Weights of a small GPT-style language model, trained from scratch on English Wikipedia: 6 heads of 64, vocabulary 32000.
MLP neurons of a small language model. Each row is named by its layer, matrix (up: input weights; down: output weights) and neuron, and shows model dimensions 80-207. Each number is 128 + 24 x the weight over its row's rms, rounded and kept within 0 to 255. Numbers have three digits each.
After each neuron's rows, "fires on" lists the tokens most often at its 100 highest values on Wikipedia text that the model never trained on.

L4.up1186:131112128133136140123120137134156144120149200119153218137125098161121118118088146124152135104115137132133140131131132144100107095125096102113124118131115126120115120137147167131150145127169096132131103130134153137133094134159167135119128115159119117153123094119126134124160159125128117108152119100160154116098149122148108110157120174135131142103149141147139121123169152122093149125152
L4.down1186:141139160099100092111167139109091098153178105132116119123160149082124102124147108121063110106119118085117118129139145130167150142120159142148180137096098165099162139099105101096076171082118142133132122113123114139140120144146114111113136161119121110142122161135144164122119091134111135154112136130114124118165111135110131140140153127127132174166101095086111185149098122056140125145145
fires on: ",", "\"", " 3", " 2", ")"

L4.up1081:137146136097102127142135143128101110127090082105122182155126117140131180143151170114125118124140129133171112108114134125141099137120176110142156089085130119134121180118093165112113166115118124157157138143120159122134178146133158113108097126140111149121137154122098135122157160081145098127134132161150130065101131135121107121104094088074143097135106119150090133086138135114069086123117
L4.down1081:175140148120113121142123124132115153133148145161144158147139157112121106104081115127171139125133119102129137163168123138140120114115075154103164115180150133153138147132157146108177137139135114126132148128086049151137085121140109132149148157146077125148110087139139127140115147099116120126111126108113128152163113111112176119097132131142151113144110120097091175196133154150142152134158
fires on: "s", "n", "d", " people", " per"

L4.up1167:112150120086142097080087141123138085140145162155123128104102119147131145151110138172122102135105133118165144094128143129114139130135138151124119151124125144129115114100142129078137088132143127129178118067127145100160113126136135140131159165084119100127120118155120137123157152119137133155159136112095138108135173141121154079132135075124090179119136143117165126076155133150128121090108
L4.down1167:156085089129097086128115112115100143127115142118110078118152115105116145114122108135151129108128167141195147096126139148138161144163132107143158122108095148150144175156160126100064117092124103124075096183144140099144139136143138107147093125136109140135146113104111150154124133133121134088114110132159101119117127142109144144149111131142113102112149140089162104151137157102111097109098
fires on: " |", "–", ":", ";"

L4.up1094:100176115119133142092111130112119185125093127126169143118134146175099110111085105139120121138130146122142129166111129154129117147148173125142133117183086139070116132159123153094105140123134105110150131128129134115141138158160101107137150098188136161146170141129144180155124134120160099134104155105125157122133140116162126109120110114140144113132137118132131088141136117130034085153108
L4.down1094:139097152119148112144065147125116136103151094088137127135137126085141088153143120141127161108143109134140117176123144157103128143124147133174128170090138143124109079153138062090115142117084139148184151106120163106132132098116146123127143095109136125146137172118065134132151160113101104130113100152156118099089138135111157105146114123151112135157163122146149173082133111125145135105135
fires on: "'", "s", ",", ":"

L4.up806:118186128077147133168122113126126125156110132122128115098108169121175094085120129148127129155095092083134111136105125132146118133136143145168116118165154087107118128139100120135085129094145160137084137148142160165119119154131126123124108113143103076154127155128132110100143134167107149121096179146136125177117120134104154100139167141126138128147111120160130126111087107115089126122123
L4.down806:137064164152110105103112162103141133117129084130121144125122106125153150109147120143103102119146137133101134133147144087151120144110149121139135168158099130115074113105120163121137111079108136149146148131108129139127162182180152130143122089122163118162176148168106100149140127162086136160174143136123166153084156122144122168112084141121092122110128150177066118155168114149140090125110
fires on: " in", " of", " on", "s", "in", " On"

L4.up547:115151143071117119086136129155097151092121108141114143144085152139153129124114145111095118099146152133110148100125139083158168155164110116131124151137109087110136138133143119138118157151137143080149135124137134119142126133111148138123134110149122119133078194141095144117169132147118115120102095155119145181150173142107129105137119144155126108150131103132103126121120123151073119129126
L4.down547:143110129126151126145149119135180158142108133131094126143129097105113133120144140132183094159107082100137133139097160155145152165127128141135146103123135162127100082110141138116138118084100108150130106130099128125110127126139108134132153151086133141178131078111158113150104153153149152115129135132137112123118108106137083166106168106084148175107117144142123140109136131092165146084137
fires on: "-", ",", "ed", " later", ")", "c"

L4.up1199:107135128153121168160082127134134147117129151099099160152114139165163124108114131101136112108110072095131118137123086152152142137120177149106155118129130173146144093127128110084132130098120153156131153127208155084145119136132179109118159136099131137107129140145137100143119164109167143140125143128102115080068142099112151155130113161088111145169093122132145148127135112103113108149135
L4.down1199:130137132128148128122107139084151130110110168120137079125138115150128111132148106134140154189144124150131116119146125132102147155119144118144128125120117151178115111132120132138110115115083127099121129131091138149109127098129149113155125119119053152144154135134156112132155155104158132068123121104095147134107091112100097138121110131187136112118128132085129130098136137142135154179144
fires on: "s", "al", "er", "d", "pp", "y"

L4.up138:145139148127080148150062117132102107143139157108105113154151121069149138102104141140136131138163116101085125136135068144150134112096137156131131087151135166143070160155113149103134115119125145165116186120106111150129108169080121116162101132138077144158154092134129133056125110112143143128120115084114153134112150128165121141082126097146112130146146118074145098128109152159109133104162
L4.down138:132139121072158098045098121120113172138110109116163106110148189126087082108144124131158141083134124148167162148079138150118097147082139129158134156091100106114156148151163154140117140116118155084121136130135121161165147119179141122180096137125173151175104097162121137169095119161136119108178091141129103120140117160129114102170097133131120109135130092140156121134125161109114131142145
fires on: "a", "in", "re", "e", "no", "-"

L4.up32:119121120109136126111106121121114129131117106113150095096114171118139135144106145170091135088183104156140156109142095131142145097113122115097114138138089108124132125121078145136129106131133149101174110150095115162120145114152136139117131143131122152151132153133093103120140082113120137165151125140167142124140139125168126097091151097122149156133137103132133108122112126139145174114127
L4.down32:110186147135127061110150089071155087062105124138117139123134112169099104106145083115137128141146158124121170131130156103142115161145126150106088130166166141141143149155132073131121154138117139142091117119152127176078114146135096116140123096158163114093129179167101156130094169145108078150128115073088129148146151125114133110135145122143093141146157147151079112158119147098094123177134
fires on: " and", ",", " its", " the", "s", " her"

L4.up871:129128109156119158121117111153166130161142170107138176118138100116132143138173114141127114093105103140106092158113141131131121100144095120129145156098137124101134102150171083161134073133128094149103116117138129137117089140132162140117111150148169126089135106147120130128127106135144115117160137101110109120124185140106126123092124109089112185127141153131140092142147099171160137079131
L4.down871:106121133118098108146163122101119098107094099133089144104114158135082141124129133091127133164167177082151127078111146126120123139117147128172110151157121149122100167122104190103120151162133149080151133138148129132129153120161119090143149108117055119131130161093165147143108141100137142141108142123123128174155086139141115122161132085168156047140131112137143117127116149119145101134141
fires on: " of", ",", " ISBN", " 2009,"

L4.up1098:117126140100145111117108116149118124130133103128060171158078164127113141090087111133129127115133158138123107104140142118080139111134164156103104145136152145094175133153118117138117156106146135104111132120142158127138113096166131106125167137134150128106111097159153104158128146149145147070138138160097122147125105142118158103120144122086124156141124123111182135132124116179159146153138
L4.down1098:118130140127095156166152081104074155112113116146119130114165141155140152141121107184123103119097148116090068145152095138102123127130138123137134175161193134150091102122147157142125146119108166106161133108138115107108109122157152102108116128117116118130127125155140139147113119131156164146152165092133135128130145127159155114128104155152134140101107157108103117125119137145121108196095
fires on: " of", " |", " and", ","

L4.up836:082110123132073156135128150137103093073114082114103126166143134136158166173122114103090116095039081127114113127109102140148104097110165131086152099117133118103109079079100125165147124139118101145129116115109146158123135122150103144081119081120141097143119178116132165116115097130103146141137094149160143095150082104138106153119152120147118136166119116151155161121082105098109112082153
L4.down836:152089116133142101135108166123146152148108115137088130112124121113151132147118170127142103088157136137127107087125111147157121118130144132051107115145154124106109140113121143129122111112211144124133094126086140137131112123152148130149126144094153131093119088102139162094140088123109187180154130150121103104115144149124121116175102088098090145101165128175146115092100121110113130116151
fires on: " he", " that", " she", " it", " which", "\n"

L4.up509:090131099128121088130135097115174105103121150132129086134110117148161144111143136222123153109072142087111158172145133138115118131113111131165120104167128114112113145144148148113146153173105115113110192175135179113109101177111163079109116149139100125128117111093172128145086115144145106143141147094125106102157124144119068080152128087134153148151127145141118088150160121081128109164084
L4.down509:158080125143166126131122151144115132158133125131156121155118086130153136134117086150150118104115114147135111143134108110103154127124117126128124098163131095121144110127041092140135105117149094121130104105097146152100161110134152112162104146118114115123088120126138116184129122174119144137097146116126085144126098122098128102138171116123088075174140120097126189109130127129139133110128
fires on: "s", " that", "land", "\n", "'"

L4.up932:109157125126137098134184134143142107160106122110139148124111149150126159180118112131079125153125127122100141121130166129127088125137123118113126115126117155135155144164154134141123146112149109139086133169131100134111143147168091138120131132176115115117080089128113115138116114119117134123173136145100190150168132129150122091204129131100114084126088137112152106091129094148120142095106
L4.down932:144095151127128113136074078103139140140085087135130109135109111086124120096145123144210154086154100116159122112119096099108162142112092142151140124117192132125100153091151150143135109099079168127158089138138125111133137166117139143142114140099118124135142123133141128119131155116138145157103153123121123112080109122133147185072123168156117137074155103128149177105123117092122114171136
fires on: " of", " in", " and", " with", "\n"

L4.up468:150138093145121123120133121149109093115129086120094098142131125087131125164123181124122108138144121114157150149117097076119127168155108120139110152170150095088128123122133106077123124117143080095124128117056139141117113106168123156103147112142096132139134195103138116131140148151087130140122135144104207117155138109151137141126125130152156106113104166147189100149169141121152111138088
L4.down468:123148140138134161121145132126132172158099123119133137109170155138093133113099071149177118141120136186114093083127100163150149078148129110117120135093130103148117151143134085128102129161127121128165145140172112100138119116132123137152143150121165131146061117133086140123138121141127107125115124141106106088115110085115104112107132156122131157166145104157107137102100155099124160108116
fires on: " of", " ", ")", "'", "\"", "s"

L4.up1455:172146163141132148141136162151096123119113091111094154155144131130132136120136142125140086122123156153167136135135129109094124118121177163083189130163158136122159124123125173129117143140167153096154157117121118110153131183115166135136129174111117144137124073132107124147117144075182119116153129179137179118104120134132108141131144128097120154118116118091130092212111120088157138124129
L4.down1455:124167115186122139147126093151140093154136131087177112118135100158120135145108122145140144145112116155134097125154155093151140140144134111092117081127166130116111144122122107107102124127117127131125123056106166154092109101137136092156126131175094141139128105135149101176139129162152071100112099126125134134155152103093133108136139118128135158131129099128098090103139144104176160073143
fires on: "s"

L4.up658:144153133203149165120111147108179088108137099122185064132148138132158107126107107116085081109153164123163125165102109158107122132102126140139094167163147126085106124116152148110124120122097143116104123160175113115149127108130162115104076148136111160158168104128105161111145122123143123144129112099145183102131126108170136085149159115138094175119111152095126126093142128171146141142121
L4.down658:139160086163126115129125111077129137133066117163152144123108115161150133110147143152113159141147084138134126119118109130150122124132143114114111139148117130139159118187161102149102140179116113112143120186124141150099156120156116160100137142152108168126122154115156115140115118114126115147101139182126125137147134174070086052110116094108096128140140135111158153123071120103103173110182
fires on: "s", " the", " of", " in"

L4.up1082:100128190108078166121135109142139132122170132080086148147095124134136098127157139135133166177105132122100128135106117114159150107150116143077147114150119161102089132179135134126120147120108141132124131123139127148139119111161128087133121140076163082119137118152136145171120109099118147114187143104121134133101129106135165172122130126134105112144106126097114144153117156090146113116116
L4.down1082:134127111161163121151098125107108111150068081128109111106115189112135134081116126123074144113140092132124143120110099089127117104139100157138127126131117150099137113130139127135133127101113159128133128119122121149120071165156078116133133134134139120081091178156119119146153113154109134116085106133132103134113127135108146080129147131113150133112140094176152121105134129123119127160130
fires on: " and", " ", "-", " de", " du"

L4.up316:116143150140128118118123151126124146148078170127158176154101105128144089141101119155122123107132122126111103129130121082154109123190096160175129163138145146119134146138122090148145125114138164125208123099115146140167094102155147179094111110174129148129157085104103125134120091092154135108126153144102139150170137127135107109120133170111133131131174069157159149116126124155110152083137
L4.down316:199109128131104104179120141152120143166155083165111102130119134117152122159113130117101070122131128109118112129109146147109078124128146089135160192105151117099112103112129132097129097109141133096145156149148107125140153138152125154150103123123096130149156128171110141128077148114133126163156139123084119159150077124148155157111105090166135119159162110093172095108133123155128129139101
fires on: ",", " and", " of"

L4.up556:140155089076129124112129134155109073058134112128113126159137132160128134114103141085122143112096120114161149162112149105111123132066151142129147129142108127124111108105124126106102145116118104112108105090128117120153146124118195078154144075141085136134123178151134110108137140120140110143130124091137063121113111133120112149143154119148129116133116105140150099128093205132109126151152
L4.down556:172093149150143117139120106119095157194133140122128156130119096116174136137155116135129144108128097146114109116109143139140117102172066124146097138124149106142145162132132121177127115128131140119123102152122168142121135145158121161150152130138116080120124133062142121112112149155124186161143081148122190117144139120148138099134103150086095134139146142101095143092120101156149085150109
fires on: "s", " his", " of", "ing", " way"

L4.up1469:100169130136127079081142171129153120136128138175128118144109122123170108111122149161143177135146130113103112108088113113063094112110140110128128129147149162085154107102128126132104127134178118142090147118101180135137146133129150111121142130121112112156120109126138126145128110127098111158129111109125137109106158146140149161136158121166130160080114097141122136173138140091118117101159
L4.down1469:182130162169143123077133095114125111127143119161145121129127122101096158129152131147142132112098083149115153148148143147143099158157127106142156151139115137132121122080099088140150118156087123121177147130121123147169135173122161126092118100095183107113126160133152161148113129126104126144108079189113097117131142126138106061153122085123136135121151131126141183140112158145153097109133
fires on: "'", "-", ".", ":", "ing"

L4.up1146:094139119166133124175142091098104124113048130143103117167129174164121128128142125144159113117107147120143124091127135137130121084114134118115117093130139100090104095097089105085109161173150117139138147097118151119137100129137111110119140116168135121146136086112152110121150111131099125123119130138101141108113123102110150134148104162112125099128145136121125120142117142085094098106139
L4.down1146:119201097135136143142123138093088151127092152104118156114136142111109127136157119146171140136165120102107166136117130149154114093122094153150157101113081159134133129158107147155126152080131146156079174156153106138126101135132151079158153122103104119118088152118121150136127071132121151147147110153105165094162093173138049112127100098143151165157120108098120133145146123144142118161084
fires on: " |", "\n"

L4.up954:144131148098131130114121119120101139151117129128108103152125103127126132101106153121167123157106118140126142158128149124103130115129113088140130154135145129134165147113119161157120151106132106112145162134092127166139135099127105088135126104135100144123129156117130138134103082090131152159156112140204188119104126133121120149100158150151148127097144088139116159110166107166170121095131
L4.down954:174120125115093123183120119093113103083122166131124161107093124079149094092154131147109118109108145128111096128115098111131108119112130139125140115140103144088116123155122104093142146135096122147117085133121114089146134141150132101170109053100119134073110145124147140129152168155112123104085131149102092165109116105120149113157105153087096102168128143128146110109118115123132171120158
fires on: "-", " &", " and", " the", " –", ";"

L4.up1131:134094137163124122123139138104124142126056140121110106116159129132105110115146133150109124124145134095093112129126109099134087146090131122119152081127102127129166110108091148115109195106136104152105117109123143143172129138126135156171096122151160133138155135140183147136157159129134102148105150145112106153147096116110123099134130099144100155165092135111088137114098136126119118116154
L4.down1131:111146084092135082121114072106082146159104157125127143114109148116155127155122122128104150131185117143113118166133145132105145131144100118133114100136141139088109142148150138111143141112126116130091116160123142162120140144125128114122157088148145119148084132111097100138132097130144171107138132138132129101111106143134115177110111162091108150092133088116150147152137133145131130142104
fires on: " |", " to", " in", " also", " than", " well"

L4.up1488:143140094092115123154108154147143119144159129147137101120129138118116112156091081133115133147127115129154150085121134120122115116133133118084117107099134167133120105115133111131120109131082119109152138130139123112126144077103139148124149144089139101048110114143154112126120126145131156165097091110136147091113119077113081142144125079145111157140127137167129139095147164074161104115119
L4.down1488:134144113121074166119151140102143116054126108110102137151121089153141151095165109107139120141157134140084159154091071133113157134171120124131086146148120117100127143128158155101106130104094150103117154155171120074130138147120106103161145087156154161117113129135160138111121087147097217133135100113158127123151112153106049111091146183115101163074098114142168117151127104133134110111136
fires on: " by", " |", " Candidate", " Votes", ";"

L4.up439:145146130137161091118105130135098058107122125168128134119149184164166135120135129139120128125146111135120134117121116082117151123125108146152114145193107186129151143148177103118119118120131119105142117105102133137121127162164083165173154112086107129146143147141118192148179146152163119149128146120165157103152149151134157161125123155123150148097119148138102113144091143122132112161107
L4.down439:136120151113128129127133152141133189134115142118183121138123100111122130122150142149138160112127139104169154149163142176102093107180090118138144113157118156148091093186109165119134133146121107111106113121144146140123126111159132125126102170135173148114164132113101106139124123105136145153173114158085133107144135102148092096133154097146102132125139110104120128141140158154116090054136
fires on: "-", " in", " the", ".", " as", " of"

L4.up322:128072115089111118140128127153125072124144102104115094106114140170073144103106118107098151115149113098087137127152112060101127106089161098099133082124112107148107180140088062146118148110153185146178096148167095079133110095103099132131130093118105107162112137133095132116147114130132168130126137118092123114127184132144125150106134135110149159139103119141133142174111124128116150135144
L4.down322:147134118119119141162108128139128146089134124100135108108083138112182122161125121109152158128129125105148086140152161114078118149164155097113115114148127173129124136113110121122171120170122087154094161096120136137132151127185167135106107106173144096098169128142143130103125168099126107113161086092105128113140075194139134140082146106104116062140119094092055125137129126141091146148132
fires on: " and", ",", " or", "–"

L4.up1160:148117109107155123152111155144149109116142122150140105101136120096092130114178114171131114104139139134185113119147088131103142157100101136063139136143166105110084082128099128107081120132146133104131106111156096164132113128131129105076149103109094094139138165147120165119157137146137119152117161152160173190142110133143126138117109119108104148083105135140145085125124124127090143125152
L4.down1160:110120123137127120109115105120115153105137139109146149136098176138153123171057140137176155165157168127138128125145136124175135139138135112152119144152088127152123186116141112120156135147098151120154161117152117158129155117104103182150135156125137151117105128154122123153123136157132080150129115148125165121122123122125116121087116143153138147167135120119114114140124160127096130148134
fires on: "-", " of", "er"

L4.up1381:140165161093109138127135147159139120114110095161083138156127135125114084143145137107115160137139137138088155129155152152126102155105103137146123134118110124151100100114160098140131124107104105170130129137115069140145131120149104100114143141120112113119142144147110139138147130123109144108116160116130121115164161120133148134135209123177127130173151134081116141111103111156146111125196
L4.down1381:114126095148181111142126084132122106136106145095116160200144109143123145108141143100141106106144155115130098157120163088135137125096093142141106094143139143136173117133149146121125150131153163106128110117150135107135151140091170099118132165127139117146125073154121146135160160109138156126155116161122111127159095148085139129056126144119126142078106131151127130115117154130121138080128
fires on: " and", " of", " War", " the", ":", "-"

L4.up1089:112138128146104169126137148145098100181126172097129148116121143160134167110107131136105109118117124097115151152074137115124119108098133122151134161126127164139156095105152124088102114123164120097146108111107108123160127110138161105113133116112151126151160100106116128140124205133101106083165094174128201162108146139103155143115137103131119155156109157132132070118172160133147148102104
L4.down1089:150082115160119076134162100071120145109137109130122121118126133175168108101080146133159130136123149107123141082112138091096128147126102123148107127134134167100107142110146200122111103110138124141116142141151112118130142106135123159124109147091087083123145176167147159147132127106148135140110169123098071117139086126153116118164131139097146086145159129104108117171067121097113128127190
fires on: ",", " to", " of", " the", " that", "-"

L4.up363:131177163098147142124117150135115109132167117163074187130120133091115079133192125113127149118114101143105127143135150146132119105142141110123141115109092111149096105147114109135140130135172138185171154146138149125127101126097103153146110144127129095142155149084134113142112095166128149080135166120146116136153146093119119077115153145108119098103149136174116137101132113151131132105156
L4.down363:164076156122177145141111127117132109119114111098154132091185081163176116142146146120126144132144084094098119109157115111127123140139138174124097094129116145107110110137160097094160165152112141154117148090159212115100094148122134125110095147114124138130115139173135114146119160092142141115112131117118125163134137085131132149147119106133098123121103158135148140146119074130129132103108
fires on: " de", ".", "-", " of", " to"

L4.up128:144087121130102114139111065129140125066125163172111132122169131121058065103144124154107117140109142083122151096109160082139130095111143125095140130127120111136112139118146075110123125152136128119109146128108157119111072065105131135134125067130107153151123124122147134153119090109136126154124166122165131110145097144132130111180103113132120120105161158107161110114124135136111142134139
L4.down128:130115119125148146071117108137096104169149171138130075129064145158127135066098106153114116148166116136089145117099134137122144126125126122142148155133120116129156121111115121106104127170145154118123110117107103167107156162108099101081136139153150129125118160130111131116159123112126129106149128124138101111124119134152108112099154147156116122155104164080146100114142128148153121144135
fires on: " |", ";", "-", " the"

L4.up530:110138116109178125102101165089102095092143142129131145117174108094128115113133156169126123137160092156125103141194106167161145111123120158120110092120138120136128171165090161130117148135073137165146171150148163152141138148126127172111140167141134135152148122139136133113105092137137123145121135152153130111091130096136070159118131115101078161129143126134155199094099126098191099128122
L4.down530:128112128079101080109115061149152135112106138140140091139109150114140137159151097121130104119136146146086156090092148126129125137128111133141094115108158135175190120107164151119116141104154118159115118141132127131057093124139129119157163108108129134186128101156136144117089148068128130121139124096088129128151134139102134112134132148095151115144087118102088131103114118156120115103088
fires on: ".", "a", "e", "in"

L4.up133:129148142111143126150142142140163114137132135085145155135134117127126146111140145146110120113133120095121150115108145068152117114093084133145123148119146178148129108141120096139145145144141124129118110088108134138137094095162170125105126132156142171147118120122143143145214115108125110108128115121098112113136116069131114146119139123092123147141133135111130114101114138136143153079153
L4.down133:133142127134104136106154133111127113148150123120142119179099131105139118141141133116142114115128117143142105145146134152113139172130141121178130158099115113122134120126128120115120130109127121099135132155103146135103117144133095073083139143055129127136083130142122091106093163110117146146145118124108111138090107179114152103125129137111141144173174126116158098139133121173132129122114
fires on: ","

L4.up1034:137119120120167111140120138119145139145129163084136102129169118131125138095110154125135149160091144140092133145142144089152100111146168142118177096147160152155112116145138172133140166146145101109093162181116130134136138151084139098114101170126086118160141087090128136177114134121161110097144152096158141107131131131178101097160165131100107174134127106115067116122139122141150140142124
L4.down1034:167133145138160137107128113126133104086130110130097158136118127108139137131133094121111120147096082135159104135124113125114131131128152158163139096142156096115129155114100100122127177115144150124137112128119151135109162143161097112198159137139117157154088184151119111148178093069121146098097127106155155149141154121096082159127149144128123146092127130132122158142138120099146160113149
fires on: "s", "th"

L4.up197:108138126118131093124157119126099106122108113169113109141158140122136100107171123129138156119152122052169137145135109082092115119122133091142088164158076164103160112108165108101126110131154117103111139115139105159120108156190125118165173118115107144159141155130131132122114184119152130133129105130154111141134136092116125131143155138187131143126152172113149132138117155108148103164114
L4.down197:140138142107090135111127175146146135139171106126121168136148133107101144173112132126152106159116116129111147099124122179176158114097111167106165092118134097130102160123120131143098117099150095106125122158130149131077119132113156137091134130088148134094157119122156142161127120145107113111153112119082169144144141118122125090136104120111142147119128122148113125150098086125115120123126
fires on: " and", "'", ".", " of", ",", "s"

L4.up38:141097141117123155121131112111119164071106127125114167143159094102171091125141116189121134090137125148145118088115136177123121120167148163117149099128100135162139122132089104127113158151135138137132144146133136116129167135110113145101144108146176149088168094097113150154133139124120152146128160134158123136122138115121131140143117133097110111100171113139138122114081142111149182085121
L4.down38:153146103152154158138105091165135086114105130141106101140148084175140067132140133127168153110129152149101109147137109140183115109103101106141108127087133105158097133081130162103151142135180177139096104125123170127131097108106121109137131141119140125141102113162132130112124139158178144142146094127138156140133085142121133083101146093076094115147139162149158144085102139103169101124112
fires on: " ", " 3", "e", " 2", ".", " 1"

L4.up678:091137154119103079156156134150087130121125083164122139145086129110084132149155138124106143173126135136115124159147130135122115123075108178149072160098130087101135137133152141148111166124132146070116146159171144115143083132113096119066114124136091155124145103099126132115109122147142134159135137072152104119121122139112135153140139119142113113116144131143117123107147205140090168109160
L4.down678:113170159148123152108142094118124075094126131134126090154112122133119160145102109109110130131112143135136137117127108121153112119107134143153141134131149071074132148138163126131134156068131125124138130136137133101168126131125126108096135084145131186148118106101073127102100104136128113133159143172154090163182180143146140116140132162155122114145125133129134117136128161122136173113140
fires on: " in", " of", " the", ":", "."

L4.up923:135132120124135132139123147115117129073165174121118153108171076102149137150133112111134124166153142129128150158139087181123119121124168173122124137167153203099109097093099143116127162105114155121113124167137106147126150143111110127117117122165109116085122183095111176056097145137131126106124108134162101141114101075165096142111136135147113130138112136124138079177156126151114145109120
L4.down923:132089110133103122102165109114131109132169116129125134149108159112136118129174180128092111108072114155133151106091189101131102103168111099103149136113159138112159091109097116115124088172133135119136104122141121127151150138139139110123126145113159165177109140160131117143144139119161107103147122147080140163091165163133075151142149091103151153098125104129129120106176134147124132098137
fires on: " of", "-", " and", " the", ".", " two"

L4.up889:146133089138135136104085142151177169116146112078104142150090144093135119126121134139121121094128131126175151123128104165124148125114122120089142103117089148120120146130106102148096093111170167166142121143178137144143163151175105116129168147136127133145132116129075119108109134145092143130134153145128129101129139134166128133095103094157143149097134170127119140129164103161138154139152
L4.down889:125118136137129115123109123152104145121154155071162106104136117143096134157136101118128129180102111146093160126085109096146141106119143131166134140140144135121088142129116112181067134101168093114158125158131152120121100125115119108103085117154116155148110121128126109119167074133161114120147113163199155131079101093127132114163111170105124122163099120097133085145086133134132124130100
fires on: ",", " and", " ="

L4.up752:085123158119135149187113149134100097108136107125141164109148108126128145101125140158063113157116138108140120099088098099117138098117085138144156164117129142146143121125122110126138152139147136100179116105077122149203101101083143165130103087140119144108144139122152157108156115105146118157125136144145121161120137118109101132120121102079152141120148128101152138113137135132157165095137
L4.down752:145148113167124110153110123139141111114091099160134132130148129115094090110108101142129109115155148108091106122105136155125145147147096144124124108077093104148092116098094119093133125118164154168129119167129113115123108145120096139156112149156147159176157133110102138136157138099151134151179082129149139147094092086140144112165111105099131116136136113124155094119140136123137112095130
fires on: ",", " and"

L4.up710:174092108133133136179145158099155087124113148106141122180121120147141098138093137118110125094132106093174132164123100097147134095163083147084118088129095121115108112115145127131142127129137086115095134124101118122105135127103104126135151106151151143179158154102136111153099151109180111129135111082150163110109100117113086138185140134113111135191171101131148125114142153101152145089083
L4.down710:099128151130146155117145163140088114135128112126116128074132148121115138113138114106156141134134140133108153140126130115116150157125161117176160155135128177135125139131149135108101148103151151107148101135168168135095101162127142159105122114087122109069112129137103136109112125137086125137093145181086115133113152155168110112081116121124165114126105145130139122125105065146120122175143
fires on: "s", " one", " not", " that", " it"

L4.up391:086122126097119126087127137174126146082137104120139101155139108134137144125125137121143144128117105122115108115098131108145143144131145120109167129129157141121078141136109129124103130135164143104138118150168159114121173106105141133153153126102138171124123141132089151113127148119108135133116125148178119136105138107142072076127143137117050137088095063147139107112066143144097118087119
L4.down391:140155129165167098084138145096094109114162136100104124147146144153103119106121121128162113116128098129102124137104175119178121154148118136132090116151104133128108066151153134118146146144143117123109146133118136184111141165109124113121139096123166151123108178162158116129131099141130112076099094106132110096108160128123054136113116103125123137115162187115140159101132108154106150147110
fires on: " to", ",", "–", "-", "s", " and"

L4.up1158:121150145114151153110153118158139117137171125131147121134123165143095068132131146112125104145143109143091111130085111125134093131108115144162072086087164129119128130184140125112136114133164121092085127124137121137166112132140144150137125125142130118147110116128118152125142114129118107146119187164134087139067156113120131098110113141117138099122178118152125141167124145130122114146103
L4.down1158:119129107141148100153152084103104134090147131162147111091120116143211102184127095150098170156107113116167112119156090109139146108133090139139098139140165106091125146133163155164114116118155106115098115097125126112090164106138134156112163148159095129133148132149114120136092097114131106169162078129091115119150127112114130086106119153079108135122143114139158104133144158146101130085140
fires on: " in", " on", " at", " the", "/", "-"

L4.up1107:134123136115136151112130164109111126152156133147133108134157141148119128093144152132091098090118113154173143160127115137152145098090156132111132098103135134111149100103070071103142080116163131109070112173132128103141128131109161114079151099123136083136141093130127143086127160144148124110109160094147141114165155138139108131121157125158077145111113139113115119126157135155141138124131
L4.down1107:119082099126133137154098143144126113134154119114122104113151168131111104134148099153116105083130119142157134138134106081129147185100122149153147124132141156145139131132134116158130117155093102082134147146124109145114150070115154144120110155093161134126167137167121146110143169149104116122118108128123109098096101120133149157098163176119165123049131124188157095133139074101147136121141
fires on: " of", "er", "ant", "l"